Weights of a small GPT-style language model, trained from scratch on English Wikipedia: a variant of Adam for these matrices.
MLP neurons of a small language model. Each row is named by its layer, matrix (down: output weights) and neuron, and shows model dimensions 32-159. Each number is 128 + 24 x the weight over its row's rms, rounded and kept within 0 to 255. Numbers have three digits each. A neuron's up and down rows have the sign that makes its largest values positive.
After each neuron's rows is what it responds to, as a language model described it from the Wikipedia text at the highest values.

L3.down533:133151153119146130112107140125154155143155139137151086157130133126105116150124095129139084134113151154118142109115110097103089119141081097117131147110151112142093095124132121156103111146148134154130118126124102167092095182104138153120108091114161147124140133109129159122118168131121129109183125143150155119140183072120111121114129139114189129088137168137119144191112101125123063096141
Description: Mid-word continuation pieces. Word-internal pieces completing a split word, like suic-ide, chap-ter, sim-il-arity, Ra-il-way; also line breaks after paragraph-final periods.

L2.down133:117123132123142146145134143125111099154076122165121100153111095168151126096161165140103093117137128147150129171137144158143118113175133157116120126119132121146123101172125125128150162134082121172140131133108122141070095124126135154075119166139086122147136142183166118090161193148137141135086092110141135144148124140150097125093143134111169099108167162109147143158143125102108088139166
Description: Word pieces, paragraph breaks. Short second-syllable pieces like "re", "ri", "up" just after a capital-letter start (G-re-ek, F-re-eport, S-up-porting), and blank-line breaks that open a new paragraph or section.

L3.down603:119097100103106122154132149130149139161108135130143096089092088110144103128151183124130120145118132117109159127088147166113099137096144121108142070157117144079113157146085122126129140114125125095103109131163136135176109162135113145109148161144155152094102071111184175170110113136131120129144105151096133121110107117133138138123135155146165091145104110085072159079172134122136119131128
Description: Adverb endings after verbs. Final pieces completing adverbs or modifiers, mostly -ly/-y, that follow a verb or adjective stem (close-ly, easil-y, addition-ally), plus also, again, not after was/is.

L5.down210:150174126135106143154135094129137110125096114116117148129135119112137129166127141099122117117162126086129138076102067145181096118144123169147110125137121157139113127138123165145125134104098189132107135148119152159143090079141094116101087079134096144102121114155136138100155072118157121118084121144139127167126113138131122137125164123118112092131150105137096118086135131112156126118116
Description: Section heading closers. The closing equals signs (==, ===, ====) that end wiki section headings like ==History==, ==Gallery==, ==See also==; rarely, odd word pieces.

L5.down257:157117147111137113147152170103143138148101104114103074126151116114116129115083137147145180172088111133133095134109116175117113108130132149094126118170142155122160095163128118132134146167112153155157146149132118137107144117150088075146141139113161119172167133175074169133095134170118096112138167106118138141103126130123122139162135153120123129113145108121127144050094149131128114116162
Description: Noun-final word pieces. Last subword piece that completes a split noun, mostly -y endings such as stud|y, stor|y, bo|dy, melo|dy, custo|dy; also hyphens and plural endings like pi|ers.

L3.down5:144125131119077085113087108132159116073105139141126118154128118091103130142123145127148146147108132122122136130128099101114139127110139125152110113098107146141095178114154075151169126151128084129129133140122136135133056153155131154160132130120146130093171149124091128137123116149106124159144130101167155124129160151125161141140094174176131158131134079136150183147139133126142126142146
Description: Mid-word fragments, connectives. Fires on three groups: word-internal pieces like ig in figure, us in mollusc and fundus; line breaks ending table rows; and " to"/" with" after verbs or nouns (attempt to, together with).

L5.down388:171120155119129121108114143141145135170157100143149124125091109129100126159123118109094148100148103099127105104131116186149083153142111145107129127182123106113118109112158130119151098140142116055096133132090122154119121109142156123121096146162167154105136158146119134158099136154155069176155173100093109140135119136138111126159087094118135101156091117134150119151153141168147146120127
Description: Word continuations and predicates. Second or later pieces of split words (furth-er, D-ate, O-pp, se-en), plus words right after a subject or "was", like became, named, still.

L2.down389:120137155130137088112095108134120136159107126170149134043129095112139137104114125118139155124134102149104159172123140143121121122120128107107157086133134161167093118128110159171112143130086114132144084130168106127110161113160173158125145108150125144106115118141132123104128152130141139135186133154117121128103189087138141139112150134135149096156129146141118144176094180089137141093152
Description: Mid-word piece after short prefix. Second word-piece in a split word, chiefly il in ra-il-way/railroad, also Ro-und, Cha-ir, ab-il-ities, plus decimal points in statistics tables.

L3.down279:133098172131095127127118142100126118146093148135142140107124092138113122133132105092139163127112120122127137160150142130136145119144125134105162128126130138108097164140103108095150159105168108107148114131108121123157127131167126105090168117132139125130123145112117141162140110189104132133091135138155115152111101140150129093111102138141174082105140131097156113224139133132104145095116
Description: Line break after section heading. Newline tokens right after a Wikipedia section heading (== History ==, === Detroit Tigers ===), just before the section body; occasionally colons in list fields.

L5.down141:100153150134132108140112130099134132151155110099113130134156135084166100108172157141102104138083094124116162128154113132097144112116134099099119100166133119149139123123127172165105122130102194122142132144123165118126117124124167154125127150152146186083127083180120129164147114115087129121119122147158154144162146146162152124145087120050130130140144161148176123139117128140123137135137
Description: Mid-word fragments. Word-internal pieces of oddly split common words, such as ig in neighbor/Highway, te in contemporary, le in television; also table-separator dashes and line breaks.

L3.down423:154143114120151161118149151164153140093100109113128113151161120138145128142121090095079094129101130082117109119143167138103131106122123132127107129130135123121117095135106106149161137114122139132132122143129127149156102159100181140171172079095167136099109110122123102107130172164125156140144101112163163112146178099181124116097163133103120129098119121124122154089112106116096080162083
Description: Mid-word subword continuations. Word-piece fragments in the middle of a longer word, such as histor|ic, ann|ot|ated, bel|ong, plus quoted "one of" phrases and colons after infobox field labels.

L3.down87:114092149078166136160107093125140098073151131139090167139165094096130164096155123121113152124124121122109137112122124102190111128155135162112126119116159123128100144134133129158131138120147136079161130128142146105129136111173136089164107095099118134163093161177124131131107114110154156152131152128107129164156120113151169165141108119111138167136127120140170148116096164118114155129141
Description: Word-completing subword fragments. Short word pieces, often one letter, that complete a word split into fragments, e.g. NB-A, ISB-N, Alb-um, jocke-y, anal-y-sis, tal-k-s.

L2.down128:115139113118097100090090123160132184137156118127082120150130072123139128129123128145142158163132119139097132108125135184150109160103139093132109134068130152125162132179115160083109114148111070125124129141117163133147132155112162153120129119141152082115103095119090116133151108154109111135169122168154123131098120104119156112126159175126094130100141110132166108148156118112080178104154
Description: Word-completing suffix pieces. Final word-piece completing a word split across tokens, often adverb -ly or endings like -ed, -ition, -ver (highly, compiled, silver, ignition).

L2.down54:149135143109149151130169170125144124146167129146128141174143141153128117163145109147118096126151126161108153154097084113137077102098156116114149134117100146136116155098126085172132123100163147105166103141143156119144147127143121144090141129101095128118144169149126160130121135180173140153095121113135118077127170160138098145116129144135121151102120146162075113114104097146139090120155
Description: Word-completing subword pieces. Final pieces that finish a split common word, strongest for the ig in ne-ig-hbor/neighbourhood, also ttle, ide, ed, day, and year digits.

L5.down396:083110127119115134159095151139154141160113140119105162131151133095123137127131112119144119087129120096121109136108165146064154130122168126121104149076103124093082154133106142125094117118155183142148118116135095123147153139120109107113134153180141081112150143130144123124126089135132119113110090150139150113145094067119105172090145136149164141119140117116155137092129108115188142170068
Description: Mid-word fragments. Short word-piece fragments inside a longer word, mostly after the first syllable, such as il in built, rebuilt and details, if in qualify, gu in Telugu, cu in documentary.

L5.down250:146093166150133133082151153159103176107139084173111086111139115139105131126081090159129130123128147162130106129123149150129102137140105113122138117146075112109162147107119120137169156118104065131148119178150118137134114138097076112102114161118108137076100105118152120132117117120083112130136106156102138129156151133170120149156128125130138114155094134114150134179123087128091092131161
Description: Sentence-opening prepositions. Prepositions and preposition-like words, often finished from a word piece, that start a sentence or clause: In, On, Despite, Following, During, Upon.

L3.down548:123116120132169085102100089088164098171158115164101090126145140134114090115162165140116152119109129120120142126085142095111107161138116118139152077119132124164117109140170157181098150118133139155114107110102126168120140146142125147120075117103144164136101148132115135152112148109124151136125137158142161127102123120129138103116121151132105094145101140144123168084138153126161094164149
Description: Mid-word continuation fragments. Fires on the second or third piece of a word split into fragments, especially "t" in "At" at a paragraph start, e.g. A-t, Jus-t, bu-il-t.

L2.down625:133085146149084171075173104149166133150102150171106112137125120118123106130107112137127141124129111114117125114095112133181066128158102106122090107124120087171140163149124099113150121098154135109161109140117129138105125117101134090156135117161141135149124150099113119116141116121111137090133079139141116151131104112145111074167117138168103104122164121153127099123153137127131152118105
Description: Auxiliaries after subject. Auxiliary and negation words right after a clause's subject noun or pronoun, such as would, could, has, not.

L3.down220:138144163117122157121151156123144144122120122159152123136130157133159109167089108140126118127095128146105147124132101151153093108126125127134110130164117140127156151124126126108155113103098157147176125125122153152160100159136095155113135114112123136130090125086131136137141149147073161161182092095154072145136172155131126124118143144115111089103138126104136080203133105127161128133153
Description: Sequential years and time words. Fires on years that begin a row in chronological lists or tables (2003, 2011, 19-93), and on after/After/later, plus some mid-word fragments (con-vi-nce, pre-ci-se).

L3.down235:091147103117152142081164124143091131110139092093119119166136127105154105116122151173146137097133129117123115165138149082114136181116162156099112141104130098117144132156119092121139162140103161114094140097148126115164132110097126091123139133096154138141187157140116107162130114076134052139096112127128140143127123125123128132142118148141129146114129103080167118092119111109149164121132
Description: Mid-word subword pieces. Non-initial word pieces that finish or continue a split word, especially -ly (roughly, clearly), -un- (launched, fauna), -gu- (Language), often in infobox fields.

L2.down254:143080127172132134124094117101111112144107126121108075108169088119124104134145099135093118152173101113128100123166126110144123124160129121127145110153124112118151132120149119108123131120090126183136118112144118141116133102152107090107126110113067181133126169095137107141128136141119143173229125128118100102125137126151117136130142124108146121162100088142138110161111113127115119127083
Description: Suffix pieces and temporal prepositions. Two groups: mid-word suffix pieces like -ic in econom-ic, ethn-ic, commun-ic-ations, and time prepositions such as After, In, until, for.

L2.down392:149172129132117189078152106106114101146130149112152163149138139107130126147135140151088102086171114180084121113176155080095114110111103129083121111106162131143138152102137168147121104147124136103121116098103192112131128136126154091088146140154155097152094149139111094126123107142101139109152101161083153132137143129115132149110135132135114134141124139087126091133114136153111144120125
Description: Mid-word suffix completions. Word-final or mid-word fragments that complete a split word, such as apar-t, invol-ved, aver-age, vocal-ist, baske-t, in biographical text.

L5.down506:103152110179109117122114106140151166150115135135118128114114122125110122117143120148127130103138134132116086138139138187118100135146126113120149146119064126110136133116102120188116126105122124125121111113122128123089114113141115145143179087167183134118108109138147182121162138145127114172120159127149118100093145163111175106122119139143145118121125128133090071078109124106131166128174
Description: Degree words and word endings. Comparative and superlative markers before adjectives (more, most, less), plus word-ending pieces such as -ly, -ally, or -ed in remained.

L2.down294:144137128117129149158135138147146126156116122118153151110098113116140154164181130170142133092145149110131138127160114171146120104140190156115124097062165080129127115117138131109106154095139120148099116140135166139129133158125104128100140120135098146150153115156084123101139139130126151118109075104128106139126140146106130155130115131119104150075177128101085147204113121167131144089140
Description: Mid-word completion pieces. Word-final or mid-word fragments that complete a split word, mostly "um" in "Album" in discography/chart tables, also "ence" in "Conference" and name pieces like Hernán-de-z.

L2.down340:157075128149132132124146107120141118169132131158127152125117119146146141130122183152111149123122154168130169150180150149124136137145150103164154126096130171127140127146112127128109100092109159154129107171175094102135128155140103154097170160125129152084147129098133150162158150155088155092162117140157135101138092149109137103121107146115171115170138120131094125147121129118087140125142
Description: Mid-word pieces, table dividers. Fires on inner word fragments after a short prefix (tal-li-ed, al-ter-ed, real-ise-s), on markdown table divider rows (|---|---|), and on a after as.

L2.down472:123106124105135119137114147126142139129131118138139095173084131080124102143116106104145165116131169109130148127137070037142071122120151133116123105165096134152101105111107085148140164100109127095120101149082126117125114108107144139114082123148134113147090143071129118148128144130119154104126103163113097097187121144136124143105112107110107099103089149125133145114147114152153076159169
Description: Token after "one". Mostly the token right after "one", like of in "one of the largest", the hyphen in "one-time", or in "one or both"; also scattered mid-word pieces (So|ma|li, Ken|ma|re).

L2.down466:164111118116127145141166118139116110127137107132113090143149151078088147132127146140114104122120124165122114125128121118136110137104099135076144165134104102130161084122135115171122143146121146098158150153100102145141098130126137063135111158156122151107182129172117128193095155121132116130108111156145143135129115138163103056124128113144176101097141120133162149177135125147152109134137
Description: Mid-word continuation pieces. Word-internal subword fragments that continue a split word, most often "y" (relay, legacy, Clay, Taylor), also "ing", "ar", "c" (tracing, Casuarina, Succeeded).

L5.down302:124125137144115109166103095159113129102125152124111158101136166131156142146137085194140158130104103128148143133165107130126159111126161088161127140169150128125111111146110139110151126113131108128156134110136135154123113150141124146104151093116128122144104109122125092147130137116142119121117127109150147105126143141129115167122122111113142120114165120125124112229130149088114098113148
Description: Paragraph-break newline. The second newline of a blank line between Wikipedia paragraphs, or the newline right after a heading such as ==History==, before the next paragraph or heading starts.

L3.down240:114115116155133127147132157137104130147130161147159129120166121097152136132120105185148131144108136143088140134100145095157124161107112129115090102117130107130179159161070084137126149103151120132109108127167097140098158117147091133123115090180109125096156192139121180101142118145128106135122078137101142134132097110135146083155161179114169116154157140118122129110147121117159114164139
Description: Section heading closers. Closing ==, === or ==== marks that end Wikipedia section headings (e.g. ===Buses===, ==Personnel==); more weakly, mid-word fragments like th-ous-ands, Sp-ain, and number words such as two.

L2.down599:140138146155104150134119104146098141117157141114127095086104135109141139175125149140137172148139149138155133088112135180144070140109112108154114096151123107103148108091153133127111148110118132116136114118130121146139125122143119140124101182154128078109122131106106104146129159121120120136147141100107094130092126137148119108160108125143118142090101076125177100213129130175147141084124
Description: Adverbs and auxiliaries before the predicate. Mainly "also"/"even" right after is/was/were, plus -ly adverb endings (commonly, usually, originally) and auxiliaries like was/is/been after subjects.

L5.down474:163081128115103107096133120098149151148072083120149142138134137167116113103108134130143133139115130154131111137125117098163150108147103140114132135094118126098129130135101141134176138140130159150138146137127080130151141112102141133191140127120097175129132151153126142169109108111142098125113115124118172130135121153124114118112101123090150144172163158138106097188134102130127100111093
Description: As of, table pipes. Mainly "of" in sentence-initial "As of" before a date or census (As of 2019); also column pipes and separators in wiki tables, and "in" words.

L5.down545:108133093116069131138152146139115121132163126103104122127105127109109157143142126139128185117150147108115125134146128092159107161101147115149138118174139105109068116190114127130141120158137176120126122125142108089097129120156120124132162144077132125156117178120100112136114129114125111165114101102141108134104128147084132132110144119106137141128139094122070148203087126136161155132139
Description: Of and mid-word fragments. The word " of" after one, none, youngest, Queen, List, plus short mid-word pieces such as no-r, Neth-er-lands, ter-ritory, The-or-etical.

L2.down463:128126103114143142160106097126130150146170120136080123149149131138123131108139157154112169175185137102098144145136131132108097119152143114160140098118155131126125118134156127128152100100121071140160128112146129156111145155139135101133122095106125131089079179170097115146128122105079120136133112109136113119131135110149127158132095141152106133127149138151129095123093112186119166146122
Description: Dutch and word completions. Mainly the "tch" completing Dutch after "Du" (Dutch Top 40, Dutch minister), plus other word-ending pieces (Bar-ce, boyfri-end) and closing ")" or "==".

L3.down501:108165125097112169120133116120117154138173141140127121149130105164126113130122146153118140121131123139108121111128125202127094127104121145104111121114105122128147137080126128135141150107204107132148121156121157134138125163128124151137199166114123096121095127123115146175158114111136121112052150103110129126099130148118134114121161113131115115130109113122093131208099117144110155109121
Description: Perfect-tense auxiliary verbs. Mainly the auxiliaries have, had, has, having before a past participle, often after would or who/which ("would have required", "who had died"); weaker on phrase starters like In order, It, at least.